MLP neurons of a small language model. Each row is named by its layer, matrix (gate and up: input weights) and neuron, and shows model dimensions 496-751. Each number is 128 + 24 x the weight over its row's rms, rounded and kept within 0 to 255. Numbers have three digits each. A neuron's up and down rows have the sign that makes its largest values positive.
Before each neuron's rows, "fires after" lists the tokens most often just before its 100 highest values on Wikipedia text that the model never trained on. A number after a token or word is its count.

fires after: "\n" 98
L2.gate756:146105100119169147105065156141145142109128138136119115099128132144120145165168156160157143169110163135081157102147135091164135135133149126085132100120145091107127129107146137145073121119136144132145103128125142104154121114125110147110137078146140179158142078127114138167123148095129120129113139119129126109095130129128163137099085142129094111111128154117091113131144143107157134135116140129089116119068146098118151093108099137094126115136112147135114131147153109151113198103123141157123158121115135119136080145095172103121160140136130137165169164110124109078150129093112139124097142137125125119084110156133115119094157140109152124148140080115152143143116102125132090153134141135105069091142114108118139143114109159146106168114135169110110138131145107109121144157128102
L2.up756:087111112136160156124110112113111136121101124173169086147129150114143080096139118140127160157127156127075116111111148101135130144138151115112149163139155141156070109083126156118123151186115142116143137118117142162162113097115150141144118154135088137182152116165094113121182102145130159121104145131142140159143134164141114120130129104119097141145148130103138171115177131143129120188134131096111101135124128099157163135134132106108101130114165132149126139132144133195122103117096131121110149113150185122104102159091171130129118106154143122154156092169148143100180110152126109160123109119171137167156104081117138129138122103152087149179122161114166132150115135137120169143117119149136100131110160137106116123130145149152161193139140104114104100102126064130070136122171094

fires after: "\n" 50, "|" 8, " In" 6
L3.gate954:112123120119108116158164071085144091145148124133140098152112143121107126144143103168133143146142162136132128163121144097120119103088169119149121133099131087141162160180102125143110095137134148159112128118095148148162143107129143117105086130112091132109089131107107140106110117140135102122129091117160148087141149105113140133118163128157109173154141103113144092114149137096150079107124112155135140105128113128133167160171131123109103147060092124107127152118089094119134148146152134105167126165103141141109136147167134113149121161135155151139149119103119130135127083095157163159115203148100124179112097126101134134155090112107090092101142103137132127120120134159086179134130133096075089132108144093182068110183173146162103120109169133145143096111151110161139133116088110
L3.up954:155119107154141107135145184156143143163075120105152101134120118138129124157084134116136147093123115140160119093135133115150129090155118184137151124142121115126105113152138137141094098140140120127143105123106147107122126117121166124153124094108166128079143162160099134116086143112160120161083143130127138132130182131141125156094100137132157144124140145157130171148126161095152156122092093095075138149144121114120138146159098118137154203126119112126151094130120142141098154088114100117128158125115115172141131118126149154130116118124107158128154110093125116148169145133114147152134132096088128114129127147129106117136097141127165112156140150094098146164165144102138089105151141133095076137102130089125125084144141148154077162137125141084127110118112156122119116142172094

fires after: "\n" 41, "|" 29, " |" 8, " " 8, " Total" 7
L5.gate83:126150105162088143124133062139143171150134151091115157143104128110072116105148147165121103143123122126105128160153106113079133135170170117165108140098157145119148101151088086101170083146109142120109121161167160119134121120134129130145125141105117153122146145115115076121144146114173159148153137137124130077099125130148130088129132085161104108120151108113101139132163078121115111129120128132146144173129157117136116139092125129121104193127135089107131108122124109129155113184134110108112118146094165134144125153089159152095106148155166110106154114093122157081154122106099135129126162156116138154134110180107169140112117156107120134118112159076167130131110122102106122126094073138105092132178151170135118124155122128165140163153167125106101125112171080114137106162117130
L5.up83:129154153126127151159153163153116159159120102175088106139122147119133144169147073156083126149128124118133122147136135130137138116131120079157161110159156130146122097131093136100136096152127132134106124134106107100144116144088152164135161117132162116141188152163117145140132117091109169090158148139126101144138140122146133139136129121142096133084093121090139122127179122108095133176122107098126151136136079087185145126127120121106137107152142137140099130080078144076149123137098160138138141160174136158135154130058101096121114144084142104136109116130134118177110128083063142155120088083113147096172119156123128131143111140127119145094185123077131135075115121185134104120082127123142064105134119123103179109133139123068145156127152141151144129143143086191150132097169137

fires after: "\n" 51, "|" 5
L3.gate455:178155086140132122162111142119113130154149105109117091137116136119124156109106136109100120129144115140146099147144114113128154143128118157158097092054144136127116113143121123113107100136129141093139164160147153140120143085138141104124112136128129173135131120169101171102141117162112193118107120128055092140106109107155176176142127121113116134126127121123179123094136167186143130125103122116159119151109120126098078133116153112090153142126126137116091148102139163128094115146122114138152153119157126125172115119112100146132145134086094120146180111095140099160137169086134132155152116115125113160132151176167105097146124154096092084154134104098125173146132139114098114168135128116122100128170138105127134106152111142106096137160126124122119140151134130126114120146086132
L3.up455:128152100181091129118115139094093122091121098140114162152124102109157102149143133120141134126151165171159105156103114159129087118190150147150091113172135068157092136134108103108123153180156120163134151100149149125153150158093146104113148137141115085133080145121122117108108121120123114146142107096106142128135129158143158151128112134109123108162112138119162128098133138132095131114163141128140132127148112077101170110118103133138110121146157121144135148143126155109094161118139093139107139124127122120155153142109112097116129129117126108149166098101077086134103127111135110163136125120107079105116141129129105120157115133105113087129159103117163099169141119121102149145101083158172140108168092136135139196140109110094119117100099132096141103153139101159124079102130117

fires after: " |" 59
L3.gate255:128137113152133131145151108122111137121098156081180096109155128143127117143144143115148125061127136086137134143137118097168128132104147135132124130119161127129140158147127170170131121168144089086122142118167104159109126093144135108101137149098131144092139149107110132128120136164114182116125114101135112103142129131120103090154110102106102120129124088155141136109105119154158159121070123087118179133170109150127131097138113141122116150118104119119152076155108102128160105147133146116115077107149151139139158121147164141118147122153124153142135086073102130122167143149153079131166144120137134144175122142132096152097165095127117119133115106128144074141119134162126116120119116103127110162130148133081143134130155112158130182094141142130107154111111112130137118081135198
L3.up255:169067112110131133086121123087139117149127160143104149132130154082100150145117147134108105103167130112171108138100136115106106158146153084103127110131136150130128115126137136122125147108094151112154168184157098131107161131084079074138111079138103147133131174158139152132111177139155154100114111122106146104143129112109055125082120151133124106116135130117130152097144162105117112141150107135096120110107101110171121160159103099094142146153151117138147094102128122126117108108098106131149086130138101124087158114130155166119161110097130146185098141096126123126126136131111126106143091113142119137133107111081108147123162120116132148177123127102096121182096166125149118142118130121084155141135101164134138155115172136081119092154166116133150167110149191134136089142181136

fires after: "\n" 41, "." 19, "s." 8
L2.gate597:142121104151120135115098101158068117071104148129142106104118132151132143150118126125113136131120145137139113146153099095153136128169150176115128094095101140164177124158148136123129144150152124167096158118151100150106102126141136096155125125098129117125113143108102111111101139147144099122145160124097110127111124103114113137170116157132172156147133136160089134130090114130145131104138145117116134151104122155115129161069130156126150090171151060096133144106153117131141123160166063110097132126161092117146145129118158124156107117115125131099176091099113113124128124106128115092115135159120128166153094126164105162135128126132143123087130107157154140143092127101126125145150094165125087151119114080127129157130142113136113135136110114124128133127126127125146085085156105
L2.up597:149155131142093154076142166116112144150105152107156138121111128127153139146125126139096144102073128097137112107128132115136117148105138150141138136123092159113110144118161131158098085114149097097139117126134124160170136150147112095112141160073121119113165139154121129180104112140107148154157156148153166136124138111155142153098147088112111164135159116134103161159135077150128139130107146107116112097138114124087135110107083141073133116108119124140111140122138130145142107147103107080128143131065102142112101118134107136120139138131116137136133101071114105161149158076160096077081153140121097132102145145147138177151168158153105120140091087172184121126129113145075146134192112099112138150101094095116149163148145147170144111100136144137147165103129098104157134135133147

fires after: "\n" 94
L2.gate400:155097153194142117092096142137141167134093145112142170147135147082124104185120115108100128098143135105149116100118108072161108087075163122137132135145094138168138141141133104147127138154177115128127074075092154132132140128112140145065125077120128140124136084109123156142143133183108132140120111145182101132122154133130132149115152106164152158075205161117133137099142152129102119136121130106131145131104110098151111149129142131097133153118127147136100173146150140116150106098099141134128136156130160148104117154141115107081109163121150182158124133087140149124125113117133087123160171110120152087119097122118164115138124115103133113121123114144161166180131137095134140111186130089112150092138156152150089129122100140135132145123156136102127118176136120128151098183113087
L2.up400:154170145124117105121148077129120142122108118117109105116096147138104142133136116152132136155118131126147122123127096118144112156111170097115134114104141148143129144112108132146107155125150104109160129124134136147103107150118137100126134106127098095148146125127146133137119075136109127148089109125132137119109105129156096157138136137131123139124145171177136089111141194127128113131110146115109125123087111100124137152143126155078107134128128142137161143160160118129150151098123132122151108180088154090117137112133137118119112156123171157169170142125137091112154134118133138133116155167125127146183105140130140106115127129130108086133147176114135095163103151152113107145155153154105092122196153128149105111096163166146137176113063106100094150101145130106127102130131151

fires after: "\n" 57
L2.gate670:161099116106116176108127158125118115125125122139113114115157104113129152124152165167183127125083160092173125109162121098163080106166139115139121076156105083120125134119113148146131109106132124121139124129146147201142105085122119164079091097109131114120130113133128151150139112123151142095155137156114125083133134105132136127108144117095109147143143155142119125151115135104139161115105118078103097131157114132129113159094117150098151078144132138142122137130128129090138129147105084106142099111163176175055126116126187125164097104157093136101137143142124172150111118129143120101139141154163102089153165117132122133094143142130139153135162148106099114147160106111126107108165155102144092115140099082112143118127128121145115136117117158127151150125091137142110157161125123
L2.up670:172108120134135099133146126159104126144142110130112158112139141105108127117144127117142145114136157134136152099126153147093107126116126158131148147134110155124118091164138132138142083148132140085116156134167159147170155152146118086125134088131117127125110114134093123101082118130092128089114101112158095139148117147105113163101141086112132106095131183194170140173124097119114127085128108107119127085108137105078099141153119145186099108136141144071104138112120133154120111095133142096140102174118096162122089118153106167113135133121133159121100167096103140110139101116118114105179141091131114110081103113137116095155143127124105098123138158159123119123127118105085181149168124125114148102117137100164097112133130126131106107149154109119136149158119103106156160180119129

fires after: "\n" 84
L5.gate521:139119148087135160105130145158097159138161072141092139128113091100131152135079145091153092083142122127112146124136123125122134131100088190139115156160148112120129092145145122167141121165128118131139118133099151107138107128127081133167143163149110156122133144139097137084094148129141112152150117095116099133114076090124153144157161093134093083096128092109116091160110146140130143134119106155168150105163135105153109100132126132112121066093103145165131114131169150094143118119092154176133137125169130198142135104159120143132138126177118116122107154135140145139134102133129149130109078128088116158157127129174140112125132153110148123086123143143150184160148112155096113076133090137136116127108114136151120103150145094129098125118132139145095113170104127153098162110129079
L5.up521:097076157129126130119100118125144173147079172145117082137130098145189118097110123132114127172101128173136100160129187125128138133137120111104135169149123094136161150130120108109112117111097135143134125165117129124141094162141173153172165125093139138136148095126115097130147114174114154145123179156153136099145136160166115147120115154111092140104156126097101142142111116112151122083087138131152118115125164137050153124124118100149121131142133114113103131135104127155145110183120142106163097145140149130125114129100169148097102137091102112135099136132147068124115134127102135150123136136151156146166127144141157120133144124112132096127118138149115129146170114102104122151106147114156131130148172117127098101116094137135115094116105166150159113109161100138153108133128153

fires after: "\n" 89
L5.gate624:139108163134154132109115144123115120131194102125134148172147155113084125123131126134205128139123119107146105129152098149103141160123136104143143163115154124117130136155058070117145139102136175108097142105113163133085159141151111124158139104118146157089123118125152154133147144108156130164138115127143097135138078125131161159098151144113140072123150138104114135099167141132158131142088144126145146149154175108135140143074129126123104129109149166120107137108171117085124128120151108142134139119115109119187196115133118130152096136132107125067143127143128155135116132089143159171089128084135090132151122142076139118110136089137107149099137083146146096104123171158085150154111129105151123101147118124123120078123162121092095141100134124085118159141118126123122090099155131
L5.up624:124143089127128143129169101108150154146136152113115127184138126166102117145151132124165132114103086097119125142126089103140129067153119108158157155151131119133125121159115125103103133104124083097151098154085141129143140129141117102116166145133131111113112147104126198131170132091140134118119123146128108086144152128137100128160075118115103157125114134159141075117154109129111141109118079128101150155130176087116108108138162139133120109140130099076129166143112118144132111140116080157112117158143132125116133172142145115134145164149097126162143127093130112094107147096104095127120162137107103148115103158188162129133112125145163075105081099127121149159140138125130090106096141088146159080100170144127168121149134090115118093166114140089174135114085132143158121145105112

fires after: " |" 61
L3.gate411:180168123117135133121104106132151212079107136191207141138163113152147123196133147120132136125146148133130133137139150132119113164163109108115118110164124139118135095109125115142107137159093123131131129101139133152126166122183101119142130106123216115125147098132126120152136119135146212135098148113149160135105130160095146096103113137112137107139117117123145102150158156122142106080122086160120143132099093151074117129113137171106120116105125124145144104139130145125116151157100143142105083121166171127096161145147154120135083134123120152125150140114103165101126125137116094119112098121124175150078144116135124109142151101185149110147134163107073107129144120080156122152156079100124104108163094114126133086132131165115143141118123165115169087148099149088136094143122124
L3.up411:132085145115122161105141140134170168139153130108153114146115132172159096148129068100163129116086153111170127106169101180108140139128101133126126092194156173131106136079129129132176152157108112133129135122144114166120168107174122131109121148132133141126182100135130082134097148097153125153117150104115142096146129157178090127110114130073146120116110123133108111129147138116171146114096083106144113120141084145139120102140157120132110115131164114126182141150088136141128142146112104128145076121133153095121146176138165181108111115129106124127121126093137141137135129143108109117097086152144152133118114135145156088157184085108168157129148098125146149096142092095126156108145148108159130210136107122133131087209140098143105140151152116146154146097093151079159142164108207

fires after: "\n" 84
L3.gate961:119186148103144155127120127121145171120153137149118124111112123140141153185140135168127127143123159126157150125102150107112160084087136089144114143140132112099154129190131090092092138114101151122138112166122140101159160117176187164118124087092096110079128105110092167163149148112094164139139168145070129152145142121129140135108118111162132093113177139124112130146159113152147155137181109120111168121125138130141164146126103091073137199151146090171104152112105146093108120132138100149141123137130082117132151138182158107127131087094128117104098133122097146109100120112121098122112151110143114141172120138123124106103172128143104190145150182118144150163125103100136114136136113117133130108112074114118128088117189140145125138088140140117140132125125143123143092132122164
L3.up961:107120132167128115138128131116124092169158110158101171100115122156106115164110132155125128175110133118119105125119132157122087091122128116192099120114138104130121118145102108120161153111101141155145084145113101117102140131124148154175116179103131157098173075103093083168124149123091147136099097098128090126138117131107135189157125128104116128144127143156155117076150140129185110145166131110099130130103109136152118117120182140154081176101116123108079143173128118146117114125139116127154150146147145136122132170133093117113153112136138118137171113121171107145132186147097120130122185162112130122183089101118122124133116111135114068134118114131149140127176153111140111074129131157107128141071148147135136112111112151157141132126113101162119086117099108171162139120144135

fires after: "\n" 53, "-" 5
L3.gate947:140127173144111120092098145138107183075094115151115147106104164150103131100145060120107138132112147141138127174091118089146105160129142160123103147126135090127153121120124143118156108130124124120137126100110123119144154122151114141115150088165086137115111111103173147117093108095095129144092095163123085088136108134146162101095103138152146142108135087115114110133107112106148148106106111108152143172115159143127193138141128143147142156138145137064107135190115160152138138123110150157102119137157111153116101124096139146084128095105148116133131125114099133083123154163095143103149144152101134150124127135109146128171084114096091151123156103131141144103105157142121135080134179160125153132092076120144126120131163103122130141112124112108114178104108122163106122134117133
L3.up947:125121106157120179133108132104117115106088110149143116128125150113092118133086114154103126135145114134108133132160100148098100099086150113131138100115145141158115117170128189134081132128125099113148179127132130118170150111132109125115121078111163128139123131149166120130115132124135102091168101145130121104135140102129132125167147181133169105125143103102133137145139122118116197129104159146111142160092141114161108091130086154134153105119098139094142115159107154120137134125159128139115106106125124196172108134129129160150136118117135115136157125137130144145109144138144072111169093126130120113114148145157168091149121122120133109103157146143089105127121146140106124102152116088147122143130081067128083128168132134139151117143161158134140120159121127143085155140168126

fires after: "\n" 65, " |" 10, " Party" 4
L3.gate36:131170089133128163143118106136136137114110070101132111138144103117136150128136115139121130140156147134110106100121151065113165096130133173102091113095132104155146114167152117113121130136159138105097061137141153101092132108140135115144099160125152125138162144160095087108150147132093146120128107125134092119153126140104124159128127158111166096168166125112140162106158157140137156180126157126102102130151182123126137116096112122077113151119147120092151085132078184113116076128107094138136138125098080081137154143090096087114129166128134114148126102070135145108132126120132096144134130127135156123164120136105118153112119114112110062139147119147160114163163111075158116090071156121121131123135151138135115119113105131113163103096125148133120139112128086119165096103159103
L3.up36:150203066120139144133119099109120167103134123150145138163088104117163082118105138140132134156162146138124093119137126112108108119146171148167107147110160074142130153147122113123108135173125133136130109138135137141165158145140143083125115134097109133154122115103109139153111159147114174107178129095178126151124209138127166122124098122096119129152110075144121130071106119142108139127097112102143129159133131134155148133120116144128077158169114114181061139102141108142116155134107128128131127146173175126100148117104121115193114138148127085149121099123128127136131120102098111115120121078126125102170138122107159097131165179172077104155118133150171111140160137132139109140101144105141100150135099150123154152116135122142177171174120118167138139168135128070118123143105151

fires after: " the" 32, " his" 10, " of" 9, " on" 6, "'s" 5
L5.gate321:198144123171115160107130115061146102156096106139076135090148133157130165103167155093176125128141134156091103117105147121045090120111149149154123151146167146141101187174154127161140130115139119166155168153108139092079100098135126123151137171102160129131099104105102157058115176132136114135140157104094156110145104165159183122145119146135136122173123088139155168111144180150137106129114136131108140140127131139104124151117154143114137102130093134132195142122127141117142120137106100133100093111143146143130124141163121114110141166122110126120139166124124154119135114135125118121092144144132099160135090114110158124103113112168127112134095114141136135120123163159114136082143140102045094090149133110155118139096129205070134166122124098108110151100099137191132115139139117
L5.up321:093144153114121164102164140128125137102137144178088115126183114132122156065143121096130107141102133092137119080120181117145091111144121104167150108156126152121155093135126161132112130144143125129104076180123137138116127108110091132110136102104160096167130131114098086117098197158176097076125126146128102113160147184134135099158125130088079126108155145132148105161108109128139082104113132124114109136160145094173125140121116124143147115114125139143107139149103153141151098137131108184095150146136153122137088071149115097136115115129124085107143123115157171140120081110085119123129143064112154128139116146139113139171148157102138127134073118119078118076118118114120076146155124159131133119155136124146134186110114172148071146077100163134157124119131134073133138115102173

fires after: " |" 28, "|" 20, " October" 6, "\n" 5, " the" 4, "man" 4
L2.gate456:124101102141144089138191133176113128107125160098165107114113085142124125096146131137116134075107126148163107080103122140112161143125146113115132114091169143165168136109131115085152118141111125148135137129146154168097097103122114120122101100082143108125129152133139142124135110140114110101118088074097146140092089171128114157101142146111125078129093095110098116157126153148121107136146125103170172125119126125155142069145146148152144100146112135161136137153148151142096111081141119135136109128115134134156111101097166172145143132099135084146124133122142104151134157150099108120138125082158115146080121156139066137113133145163107130109107160173128123139092130109126146121116105083117090146155107117104080135125138141118125139144128123144170084117151119086114132107150096
L2.up456:096147161138180109145175091138134109120119147147118103133157149131130153106148135115130136150128116115164111129161092105126160136145126125139118135106113149172134151140102099113151118114119094097111174150149091131133110114099111147123131155123169121139168148158118142113116124131124075148101150120110112169118107106090122152156135131186144089094099113165182160150140138098132119113158147128148130071099142151114161129112145130125104120179146150139149127155124144093145112069153114132143131130089109136180124161092153092117144103104087120124112136102139089174089155148099092106166095132117107103128134141103098101143153139102123126104079120112120140124124117108128182139138127117146117113110154136147075094162145079152130107134147145130110123115123118090146121123158097

fires after: " |" 40, "}" 12
L3.gate459:117109106124110111118150122156112126140163162085140107133138121189129154171112155125148147099136138132145135141136133142089119153150099130133112134118142149092155159093099153114154127116145150121100090146132152153120158141101104139145119124159113123110134103158138098182074121122134154121124125150148153113120148111110135142079141113162174076158128065136134116131084086122115142132118150113124147126117112146105123087125148110137113150140147125141182104127135119147156119148112128132156134114163115139120131116127139129156113132129123112150133096104109115102148112134125126118080097130179101063100117133129118112143148138117113185152094148115112083158112128149137159123129117103129159164144115145120141126125146126107142101096097181125145142139084121133165122117131194
L3.up459:155134083139092130123136120165171138146141122080134143132180129157133123135112133140159114099158122158157098106137109115142134145121098104065128122149105126128147156105172118150152154112140114143119131129150111104133175110132122170083138120102109197144169138119146095127125168157119109155116108124119134082111130174126127156122087173135181062149143139149121108085082146121107151155109118114119126123140121109136137099111175146126127129111159123183156108197093140129135102090091128131140103098093145112133143165127083114181180095102160141117137120112143092145129118116173144116130114120128135096155149108133149116163142169142148142138154130151101170159109169114141134159093143086170095169168135116123126138103121146106137093118139138172095094133126172124160152090129120

fires after: " |" 80, "|" 11
L2.gate163:125117105161108111101108131104144124118126129127110112127116127098153078127115134113123121117100142115116151171128131126102127164160087118108136114131166132125126148093109146125156107111122085144164132135108152154136156122149143153143149154132128129134110161141127120159124133147136154137161117152064150112085165127091138155106152116118138129161105110135119109113177154105058113127111127110122148141128088105133143125146160118124135079130111086188097134149149150145134116126121114124143088126162121143127138183137151166137097073095113126124126147101116144150145151093100163102135132125144153107122125121150111087116144124121151136100138152139108114139131138094115108143133148137132096110173135130120124145115173137156147144137134090101088062115132121129134116176131107
L2.up163:116125169096113103146145128147116146134115098101118108125102139093144131160091095163172078124188116204113133109176110105136144113149086125114105128169078148135113114155101111148136108166170117134122168106161123100154127140157104107129107137116146160136129117128131131138092112150103081135101061123146093145135100137113120134095113140136134140097150118116107100109169126172104115107136120161131124089153090147124132117069127135137121100097123122082133140114121133094103153159104170138146115128174156079159119147120110141155135153113116116127135126121133145109093107102131110106114163130126111129131135149106090104102125130149143133124167117158159141121113096166104106165118154098125110121103131147115163111121116126173150120153091180134126124135119104128130119126138163

fires after: " B" 22, " F" 12, " b" 5, "ew" 5, "B" 5, " f" 4
L3.gate230:120084145171106169119155129098089102098134147186120131098115137125138135120128169105139131126122136079119128139119134109118122133171147163110100126185115134116142129155146135174152149148126130145088123116104107123152200114129123108091086149174148146095153165113120152128069144126128147141121139131107124111144137127144137127174110112143108129097112101141085151125106129151115093153136087134144128086110114144123147134129139107164135095118172105072149115145116101139128090132124133124139140161144126114138133130131093149130080114108152133125153164105122109145144163122138104136058102119068155135139140124096160177172134130137130119154120113099113157133159121113108111109154127141135122120133146127095139106141108156109113159103126110109119173124072115122122122097151151
L3.up230:144151126159110150145109139111099132113169125123133123100158108102127070129154132112163096127166101161152105137127123121095151109120112146110148123160109152113107116134111199174097153124111129146153138141129139135101138107135170153109077178149143121142188142123146101155093160168077167117142131107108137172158161133124075132181140158106082125101102110145115131132101123164126124149143108092136119072115127108151138098128172118115084121112155107087135127137122132092113102116178122141161119126137149204148129109143152160131143131146187115159125121133133113144162188139137115110121088063099133128148099128137175143137158175131162132118070113101135158153158120116133086162156113080116074124154175114104135115136120130132136140096140122086123134134128155102156136145161140

fires after: "\n" 68, "-" 9
L2.gate35:123116094142129141109106112118140100117149161154135102171165161136086128157152104120170101162129108098138092128089139136134110128118133135109128111134140114113103136159105146166135130146170139156102091152126112170124109099132129089123102111147102151106108091117127101151127082102117112105126175152127144128130139126125108095128156174131130127157120155096111106129132082088121155133089092136121097129167103141147105104159097178156081139136131170126189139137138095117129109131096117138157064088159119120129122125140149090153124104159128107098135132071139121070158132109093131105160134094112097156175129134176106145129109146096156125113113139153125125145087124153165131098128133167110158149099155150091119111076133102111136113144106113114059156105112202126135142108134125
L2.up35:157142166105154127088118119137103178080072113085132133126130142161098136121121130164131129102145156161138149113133154119160113128115110098127119112118120090136143113087104149127105097137069120112137149130104131113152138131170118129092145114076129135110153132150161132121147136169112119148128132145174158143117109142106153126111097088145117118108145096131121151133126121164089120122112133121158097170132131128117107142128139147096127119119147095085068144112145111125143157135118122093089111131119121129118112142117110138109071148122109135125117130130133134137089152167125085134138114106128161116117175147173157114142161114147131105151138096124129152108170144044082093149118139119132143124147083116130121102131177128149167133138187118161106126127172089147114154123113169

fires after: "\n" 53, " |" 13
L2.gate197:124106103110153140108114206152126095134122128123151120130111132121134140142145103109144132138112107126123130149100138096124130120129090138144098149137171139158124116107118133087129132139151154129112176153083115121114119119123096092141154156130101101133145131155112114111109136139120112099133169114116144100126144102108144109152178106111098118099151151105106128125130155110099116146125129158100149086142118097136167142138127155157126120129122126185122118120134126130142144101131126137125130100110083123149162097115111124142128140151131085142110127077184105149158091107093124088112119135137096156140087078169129134155128126115145138119120140135108139106132131151126160127157107102193119114131151130102166119110145125087134127122123098192106145136133160094123113141092135
L2.up197:138101165103088084096134142123081162099101131093140119120145123156113138165117106124159136138164122102109112128184102118110142133139161157099098167071115151105117110087093117143138131137110113142160139164138108120128088113127145116136186125112128129133136122160184103114136082089175165073131120171134151140144122121161127142121155130131135111116162095134131103150142140141139152118130131119112124125097117138041148152106101136122164105150132159093142128116150124118125144086126097114123112123147159157158121091108118112118116131144123119125170119201156111151122114145118120080137135110138120156135090154126118168124133129126145111099151128159158116131110133147075115113098109093088092129110147116158149158130206144152108151122141134154129141153119138135112129091135118

fires after: "\n" 92
L3.gate611:137120158073113166111177106124168137146109131107167149144105099129137121169096099091133130121140163122164106113122153136167151101107127116119085156111143092117111102149128079117129083156120145138141142158079078123132111095124092078169138141130141134165146139144159117100118106112099164143127146114128128091081124134147107102123120110124123100106119082135116128121109150101108101107132130138187121091126131100110158137158105122115124130143121135144095160107153184139182115136098117134126115126126129143157141133120145120135141168124148144154120158122173119117156132143086109122137170147121078150177119174140135122134122110144107110122169137122169176104128117167050140075124144125162082131095145170136116088146158111071158106106158145076087126178100090134137122100182101
L3.up611:113149103121165116134094115123165126142115118124119101147108164100151114151131122122092133185136115087089129117149162158109157137140131161142083158129144098177138093148099073127121085129160129123145110144111183149120086147138115125163159177109154140118105118120129126110118090133123146147149124127139114121078099118115109135145128126111139141124103131132143136137134102122168122135130111159143117120156140139092196121157096118105059149143178133125103153108127127125118147106158135121136117181133128127149161132108177086111138142146126127143117146109128128105119077111139141104142142174140083141155115141129110149156120100131151100090106158150145136155147101134135076104147112097139141107121108157114118094143107141126119091131135132126159066121102098089166105107176097

fires after: " |" 78
L3.gate124:187108094095201122146092098103142118133120162145175140098087122094088106123160139147153108137115095137158153182135139133116096182146162086092154064135153115141138101149122150115139147127131168120085124113143118116153179114115103126114125134122132139165139132180133122163171155138163104138146081157117146131161133101120154105136103095076124111138155084094116125098100127115140141114138113106136129157146156177161130172126122113114139163123093134154166104144121087131090120125113137184147124122160126114155114102152116134149133135150144081167107093124118100133113127132153133101114132128153138125137157114095102116098170175145089159112116175109112114155132139149158104066155113154120140125129137127133139118103111105106184183110103131101085091096121145124105096109118148
L3.up124:131162105124110131094136071144135159123159147111154159115106101156136121124118127116112133140112104131118184142158142110138129120097100122124137128120121083102126146126143094130150121095087146123115138113148099151136147141169144124125150130085120151087136129151170158144121110166125115138128150144124103122096131139149119130129122125116172100141142152140102117152143110158121155155152121113140111114133115186080112135097161121137140149148130125163179135187096117160104127174124122150116110161153130123093115118132131135108141117129160126146114122144128112119118157075127147136153117072154156124135106100114157119144137099092153109097100192128117118140157120126129124145164138116117149183132131098125133120122144099130125120141087117145087117141096118139138152134081155

fires after: " was" 37, " were" 8, " is" 7, " took" 5
L3.gate663:142121141132138100107158143150087109112147078167106139108136129094140113149090117138135146155148150145108165114135119109112090100140191118116117146162140148112091119098123159112139132151132099158082131094126131143148118138130107129151089110091114108100184104150130125148115177085099153112139110075111167139111140113161132085117121120165113140127111142145129123133147121120163122098142128115120156112161172144123105120097171104126131150076090117120153107184098117185089099146136126101152139116156097110097114120118134173162087127141111126097119143150127106148121118116136123154145145132091165152106134151082160131115141137146131079132150093154115113126113120139113144180165146118125141157130109109113150114173136137121158097122133171111088187136142110121137102146115137
L3.up663:161112170182189137163159160169128099129137096165104130176104101097127171134150092093137121124171110153111167152105172163119126166130115162106098130125170129111094083117124145142130113112136157194129169093126149123110097156115088143139103154079135092083148131164119142129113120138130132143138084127160134157131109142127151104141109131112131155135128090200150139187171156146112159120105145100127144109153151136155144152115147124116162121172097121204155090166132124165131113092097115097133114119162170144123079126124144136121137134159164162131134148158127117153160099106120089133105116130118176121121150142122106120152129135169139124110142109136106094119118121161075129118132142088187115134125093118119121100124153102094142114143120141120085139125139185170093131075146099

fires after: " was" 33, " revers" 6, " disb" 5, " took" 5, " Publ" 4
L3.gate772:143145152164182131129169116151132093119093148141161142135136093110135148121131135124123116136117160113132129080123140128122106128109141128138129131093116152141091185111132125142104132119132089157107134121100124142117135106111092146157140144127128151128147148154130147133121127113095128136147126107153092116121125074142141136119125124130095159137142141153161100100146128124141118136141144115103168159116160125121108134135112126115088145139155093090116139164171101165124094106130123115145131119140094105121123127177139159147132103136175191098102119182144087138113116109115172135122126156169124160146139113104106120110138158114153092060141097154154106120139138164115193083141118136134118117130103132148144135166123116104116098103122143151095080138092125107143080089143105
L3.up772:096139136126114129130118148129143107104136126135132065111134161146114147113153147145136104140106130156121147120142121137144148106165092131132114159142136174164164168097106165135143154121169113132084169172147122121098139128137113159152140176126110162159159096159146142134081139129139149129117170102145129136128111134139125114127125126126131115134109129160117152151116178116084128063077153111136138121083124122144123140170124121151137079134084119149114097096163090149121105127158129165155126100110155082106134130164154104131115111153172112146168168106140131105120184144096122149147126112144161108167131103136153140139111124111177118128117060129132125101144111135089118095116093160099122140099113093140142119110127146115102112120116169162106148133117113154098156122114122